Part of a small language model's weights.
Size: 16 layers, 8 heads of 32, MLP 1024 tanh GELU, vocabulary 6521.
Architecture: learned positions, tied embeddings.
MLP neurons of a small language model. Each row is named by its layer, matrix (up: input weights; down: output weights) and neuron, and shows model dimensions 16-207. Each number is 128 + 24 x the weight over its row's rms, rounded and kept within 0 to 255. Numbers have three digits each.
Before each neuron's rows, "raises" lists the tokens whose logits its output raises most directly, leaving later layers aside.

raises: "ure", "ures", "ural", "ise", "ure."
L11.up716:116173104068117095114100101098182124141155120151099189174133121126112179187140156114131153146144133123145127125095126112144108107135102117094140131148159119135155131143105141093101151157132115170114120119116142129170118113130111180104101135137150126132107134163128138131118122124108132139137121130147136129123116086114130100103128101091137089151123094095147112165136123117125132150122119096074118151164113118155188119129113142141137147102123120094126148117140136098127129175123144128138080124137173164132080172118121112179123123119190101144161108110171175087116099085141158123
L11.down716:120123142151070145154054151144116087123120114122106128117137149113085135114173136138128115119120133149124140123122113167130118128074085096124126145155127079119105139169148122142101150137107106164156097123141129128125129132141105125170155137152186104133120116112113103116167149084166137131142145153123125142143101137110133086129145124130139116147107100052135112129140157142113127134178103140119132126119091154136104115143159148139106130136127164108122121116129106125141146156128153158144066157151152149083119136098158168131102114078158104109177130121112148184152124079169171106

raises: "\n\n", "\n", " |", " The", " Since"
L13.up957:167126110100157117128166161174110122159149124106155194144141101143114149112137155130132137112182155121130101143148118115137119144093136153116162130125120113147145131135163079129126106153107109121133097152128118122113122142171149126127107117101096120128144172140125142118120127132099149105143134124148118127127171130147124128123122124109134093130126125143152091133095104118109115109145112134118097111147156161115183120133168140126164108113106143141113124087155166185147119124166161148170065191095153154135110141133119124123076106156144104117140134161169173135083096175153129130
L13.down957:127129126138147137131136113151110087122132160162142124106088155131153157140125160183095125152133213157105119144116131133151135145133095115113113129143115156161111156137138112115121086124145066144160144140105127129123127132120133122107124117140000104085116127136105160141138121138127099110214136134120106134095175147129149120122101115146099112141111120163160124130115135116139143108089130183133100150119146139129119118125132139132161130138088140118150102124151130113127121125124118149156122148157137139090150144052135129164119081169129128132120131128137100120101104143105109129

raises: " \"C", " \"The", " \"I", " \"B", " \""
L7.up953:075128143101137129109127094145134114135103121158113160159125127121142162152105106131106063108136155122065093144102138123162133119124135153119167102139113150131141124105123084123116122164085093134124173155124108131118094138129139145091107121118139127132165145164110107134086120119129110117112120105080129139144153130113191172114149181071169107077143151139165099093127124117131112199164097175093183133156135110105118125089101134128134122130107138080082136147141113113173153146149145131132124109131128135124167083113128146117130124137147111163132102119151132154124116082139147143
L7.down953:125180126109097145120126168142093114132099136105085118132126133135149149150117133109140144104134138169115150132099093131115168045101152103141135133144076139086095183110132121086105116168151123155106139151138112151144115092143120131170112120144164109118145159124137108121095103141118121105148148127145111135159095127136133138115155192065151111131141137134108154137124116126129120117171102152103130099138107141142107078090125167132108155125130108143125142155146096131127141116126113154134133098111121139110146131079123127136156139199079145091108158154129146138108126100165128109

raises: "ing ", "ing that", "ing", "ing a", "ing her"
L12.up690:152099132090103123121123104145134173100145142126098127148145134150164136118147113112122103131121134099156102139121124169205120113127170112133154128158129100098127131137159132112123160170074086110138098141134163106121139149150155150150118137152117120106127128138139139157125104154077075120086172123110095132153094123111092146113120065128152115117108121147103107095158102097168109119119084144151143092117160115137136094123130121133133147158114120113115150144169134098137115080144168159144108143160195133117163168149111145105097123139114101106137136132114169137129127102107068132
L12.down690:140153140151145131110150126125140119110119145116195154101159110142130137099097128086127136153140081150157142152113172116106128129138085143119155127171120118104086117096156140123139152128126142104091107078145104114141164167138167101127080112170058094105083154109110107121100122083135119125150145093127113168108155115103083123136113173105136109142120144112105125109202131130150130124132128105135050133126126179120167113138133132137153096162138131117116132105127167109131124133099136164179130102142119125146128124140148119121142137106138136104134145087126141154095176118107115125

raises: "ed.", "ed,", "ed in ", "ed an", "ed in the"
L11.up631:150130127126123101081113096086117152126168105132109130115103056116152117134143106090098112130102137141090148140076164160157132137112145139133185106163104123109142120121104095128140100120113159116108102167136160134139154161142082117129139099100144133099117114129102133129072134148124140139108086136136106131132116106132159109145149075143104170168103136148125158162143114126065126140128107095135140143115091123128144122121138139129089108174100103093098106158140167133100144149161150115149113116168143147118123119129159117168093098127173094113121145138129144147157115080114116127
L11.down631:170141125153126133078110131140138112133118102118097101081125114170136148136172158089129104079124057139156065125118135107153141116138143107168110091142095158115162129097138098118124121150099144114150115129123141156138122106131159122131160119103151106133125134141125116137096137138124114127105146127144119134154109127105140133091168087125107188138154101133160166163151126158130154134083103126127125125121121134112122073113128093168121113105091107159146155121143156127151183158138110142104140104151142117104135134137141103145159107128144085134160137148104118149139182138121105165

raises: ")", "\")", ") |", ") and", "):"
L13.up584:137072125061117147168145121122173128083121109091135126120121124180113127144085164182120126132124143109114103133147137122126102095152110151131153157083170131108142117149113163124140107137100155124130166132095139129107119120112129131116128150083140117155117167125125121131132102139102119156151098124197100157109105122116126154144092082138094092172092130124146131098148121114141137133146141144148115136113128112139122168125127137116136081156114160131118102129111095142110155092122123133109123152145134154129156111075142173164130117097088143149158121177159141131116094112146104131
L13.down584:120144138117104093177142096136185152093132114144132153140128119151114098110133134135139108142125143119120091114122157120100099094151127151111133168111140160086138130132085165129116138152138143156110140138134137149123124134118155134124121175091125092135118133133126124138126096150096104188142090132167083159129094116107107131136086104166100127171111117106117120105109123142139138133133130113109109147107099117155108131127114137121144100133134140152137117119100077166129158121118179132135117146172100122126128161107151148153106132055097137136108122172139106180131134099138128093

raises: "ing", "ing a", "ing an", "iting", "ing it"
L12.up98:178090173140121077066104122092142147085110097152145146111108123146162089125150138088100124125170133149097109180123138142139131126150132135132101123146104115104112120111132097078118107122126096164140146166132119106112105157133151168123143110171163138112121132109118151142121168151092091152095091139139128130133116114097099107117138102112155111109137129109116149132137119108179119130130102129111129106091151143111127109165139152124131134127142122096108157111121175136125140113095148154163124164108166157136132125128150143125100085140171094090119156141139183153114150102078109138
L12.down98:165145101164161112110083134127168127108116111142159116123151101132165106121131163112092132137185067147108126129120131157136090153151123136102103195141127124135125140059138114115149108115124084132137125131103131122147123122127126121129138143126142100105106170095114063117135105113129115172098111145107127147140113127094085139156130144130119079100110108161098140164131144155125144155126091131124095166080137176143125099171145103107114112093122086122114126119107133110123134154121133162154137130154118135123122151079153167164149105124143113115132180116127142152128199071089151127

raises: "es |", "es.", "es to", "ases", "ates"
L11.up673:158103131125133140099136164126108088140148149148158141154128111121094117119117131114130116133124140096142105133112158174161107129152099127137144111122093078127155099095117113114080105096105090107139114137143128119094126144144152168119127134118148140144103179138145125107120112089141071111136142120131130167151158107133155156072145094157148093132153144093153135179153112111115124122139125094081107157142096110109126097143149164122153116120122122120146186122122164113128141094131130099198098110124137143115168179141178103130148153134165092120151123156141176140120129117065114139
L11.down673:110116122113149121106157107166122124162123095148150117101149146111073166117114085119135083153156173129142152137127131142121132123126145123140166107119074142166093139113078109124122117107125161131090087126109116105135168136137132103117161106163162126151136187129121136121197136093125142132177128144129138149129136090100142129108096137141094111140140129124135076098139122123168148146105155117081137140114100128125135134139123172081060157172097078123130137114115121111118139112147104117106165132097191144145127134106152159135146108143121165100091137168117091119129093131174148110

raises: " occur", " appeared", " allow", " gave", " has also"
L13.up313:155146185118147158100165147139118133132169083112134155128148120096135124142089163130135138114131135124118124179130116171139112114107082147158151106081124095144136128116115116131110092107147124101124154107131107126103156146126123150146129117134141152152115122125120136145120121114089067133189135107127103133105180125142193098156140113153150154128143142143112135089143123069097100158133178145162164115180106077100160114143156139140161117143166112083149132113121139118130168085134147090102124063122158125154104086170117148138092140152172110135117119156147135119120111123089116115
L13.down313:137157121121143157153147163136141117128173125156113127143104087136145095086108133152125144118136085095124119143119176177143117123065119127113139147104134113136130114092074087127121094129135128101119147103156138117110177151145124174156155095130142111139098141090130144100139126094125130131138130145131121111081122137152175132154174122147105167113116135135160120120119056102179118141121151115183147147138121103130151095063122132111145114138150116130152114111111142102179161155118100080126121129114128128158147124147140168152130120123164102135103152109141099138137126087117104127

raises: "s)", "})", ") |", ")", "), and"
L13.up147:144091121093113159107150150154101113169169127100107160127106099163115125110139151153110120133135132128148119148151120085113111100113078130088114155095140126157143109155122163150169117095125115134154153164097121101093152151120128129151132130066137131161107207118125163144097083143071109137124104091144126140122121118179153151137129109132112120123088115117134113110091119136137109119156128152123076145127096133104169167113146113095140112150139168113129111175149117109143112134141108104115123109165137119153138130116133155142135158103106139136108102194134120098097091117119101150
L13.down147:146125133139094140126148126130129122106125103133125079169116116135178114137096145163099108134139147096127122130111109140139122165137098142130102176108148144096143127210136172125108135131090152137111104151133130130132102123127147134118074127089071082156135155180123091122138132152095130121127143085118136131124151132125127159112118123149096157167123146157137128103104123122112123139135115119121151131099052110138141113123121104123148099098097125195142077138169137174090136108126170148147109146190112126123148153122145109141118149129116128131146105128101088134145124126181117126

raises: "ed", "ing", "ly", "ing of", "ors"
L12.up930:176119145127129090072092157103155153103139105120129169125033099171120141185145107084145110123122125136114137148170145127122138123145126122130130122137145128130111121101133140078111118119100136144149157132113095157136112154141097154082136138097127120130103139120112102129157122121102118105122136127102081118112111102129100146157148096119119125144154152122118178139143110111134103160151116146075113114129150103139156122122122172111165081145128104136122128168124138146077112166180138101107145122145155118135100166116119140138156143174147128105124138181140150089148153093077068147
L12.down930:109115107134136094113117140126137123105123052120112136115100095158150123134093131115141133141091030172128146112133146107127131141109151121166085085107124096150121133123133126146137106120124117098160135125178103146155119145128162123167110119131128066144138121116083139127116080124135143120113170105175106152095108154139089121155120123148117104147102173093138152175132081139133134101099071088147087107119115104178143107108124158111154134140092090115128155174134103143122136134138125158116144123169124088137110146155143124127132138110140153098154139121106139154147140133105147156

raises: " Olympic", " World Cup", " State University", " academ", " University of"
L12.up213:147175113095111156160142117150153110107132102105165123127113123078123126121130133130140157166123136115130150136126129148152157153127133169115113128134118109118153122122125106101116103164096134148140150167122119167122185112151101144085162114125137142170147132094163131110163114094110153117123108084146070137082150140113160121109128188114162111125145157112070126127108125122080128136152088135089134129154073146141074146102157148136093102124106099096107072094160126116125133117131098113136131165121147121105149158151124161178133128114118128129114139132134176110113094104105137129
L12.down213:115075145161131106130103160111106112154122144142101154118160137152149135153129109108142081114148197132143102115117143123104114113132112098136112083131128125144082136156121159109142141077165123115133096075119143086120106136122147128162108130165143117085147152125101084136104131163138085124097149159120174095156098077139111124116113122126080153143120080142166103126113067118172121138112188112139118132117168117144180100147113103109172155157180150125142168165117112147130139138139166160131119137103113128139118135129137116120108135106106126111148111111131075136147142131122123132

raises: "es to", "s with", "es", "ves", "es."
L13.up913:134079134100123137112128159153091136091151130145137165150146088131116099112134112123126096148109147105150095137114135160140113109118130113175161147151105103165086121090080107131095101117130112125114104128126102157110130165149131155103117133140151129165095137135112094137124116073162117116161142136117137172091136097144152147096154085166123090147141175109149143144145123112149132132093095126095144162095137137121146154111139155114127126099123103143146157111106131102115157079134119122190108123088147172097152153112154086137171146144139097067094141158140170150132110128072119117
L13.down913:160121077128081127108122120102116085154143101120108154143152136119107157140154096154113159142162107149119127143104114113108094169145147112162148148105141144142119148127154119128127105138135128132100115167108139103139130101102148104124163140070141107167153166131080168126159164119137119133170134147095134131114161123123109117107095135111097115152108127136137104113125113130179137155134154129088136105101141148111110163157096164098067151134103092082150141082121129150120075114173123116123136168125163124132117104141122152121141159116118178149135106155111107109139122099138091144

raises: " time.", " years.", " years", " time", " times"
L11.up866:132121115121094152151122086139142182107118130138145130135085151130162094143157104113097163106144133111101106097133096075102123138104139134163127135169111104123146128163138155110180110125117090141143080143132134098127145168120124133138161149126139157150117141136122119099151153155099104119095108111154129110155148175106144110106098096154115093105152115144099148108157104060126098093161116143159113088108145104170111137141096108143162116130133100121138158154163113139155162105143151101158113114106118114127120123154156132124085145194127070135151163113129150118123101135164132165
L11.down866:126090143129145154171102133130119135133121152159147170078120120103116121140118122099068113144130116114107159091133134133137172105107145152126095131129113111165100109138124132103182154171125125115143130092150138105105110108092131126125124117135058118133143151079123140143111115112141107149092133104135114176117151135139124089105067131143103080142104096157166085084157118093175152144150135117145127132075095154157111116111132150133171107195122150106151141165164156113102117098141145143147126133113125107122106120079190155122102147164161098087133145121133151112130151153146146160

raises: "\n", "\n\n", " tour", " China", " —"
L4.up90:123143136128123104068109123148086110155167144126170114134118121117114097132129155167120114086114151110120157162107118132136136121133106144086131142151131144143117154114122101135124094131147097123114129096139121116142126110145113119137091125100113132130098165089110161134110099132145135128171101130204136088121153114147112153115119110105149114130165109109155126102131113143115112097120128173132104105126129078115181156170148153168189096138103174157108112092127166142156136111124126146146104120129114157153080141107181117145123141134093126146107125112145173140095127136092140095
L4.down90:078122173117163128074126137125111126154136220153150145128096114154104127125100173176157080109106139120123147132081170118154129137112090115135119143121093158170117138121132115148147120111131129123125105142107119125140117160126151135149081099140079095130128106131096151105140131067151139164143152146149142129100152156146126144110119168104141149134100100125127133120129078119117146086102133144120137160133151106109166139103119146107127135141112153162100095119120108142152133119138127111117094134097117140138100093111143126128116084072096135153087115132091183143125136122131185128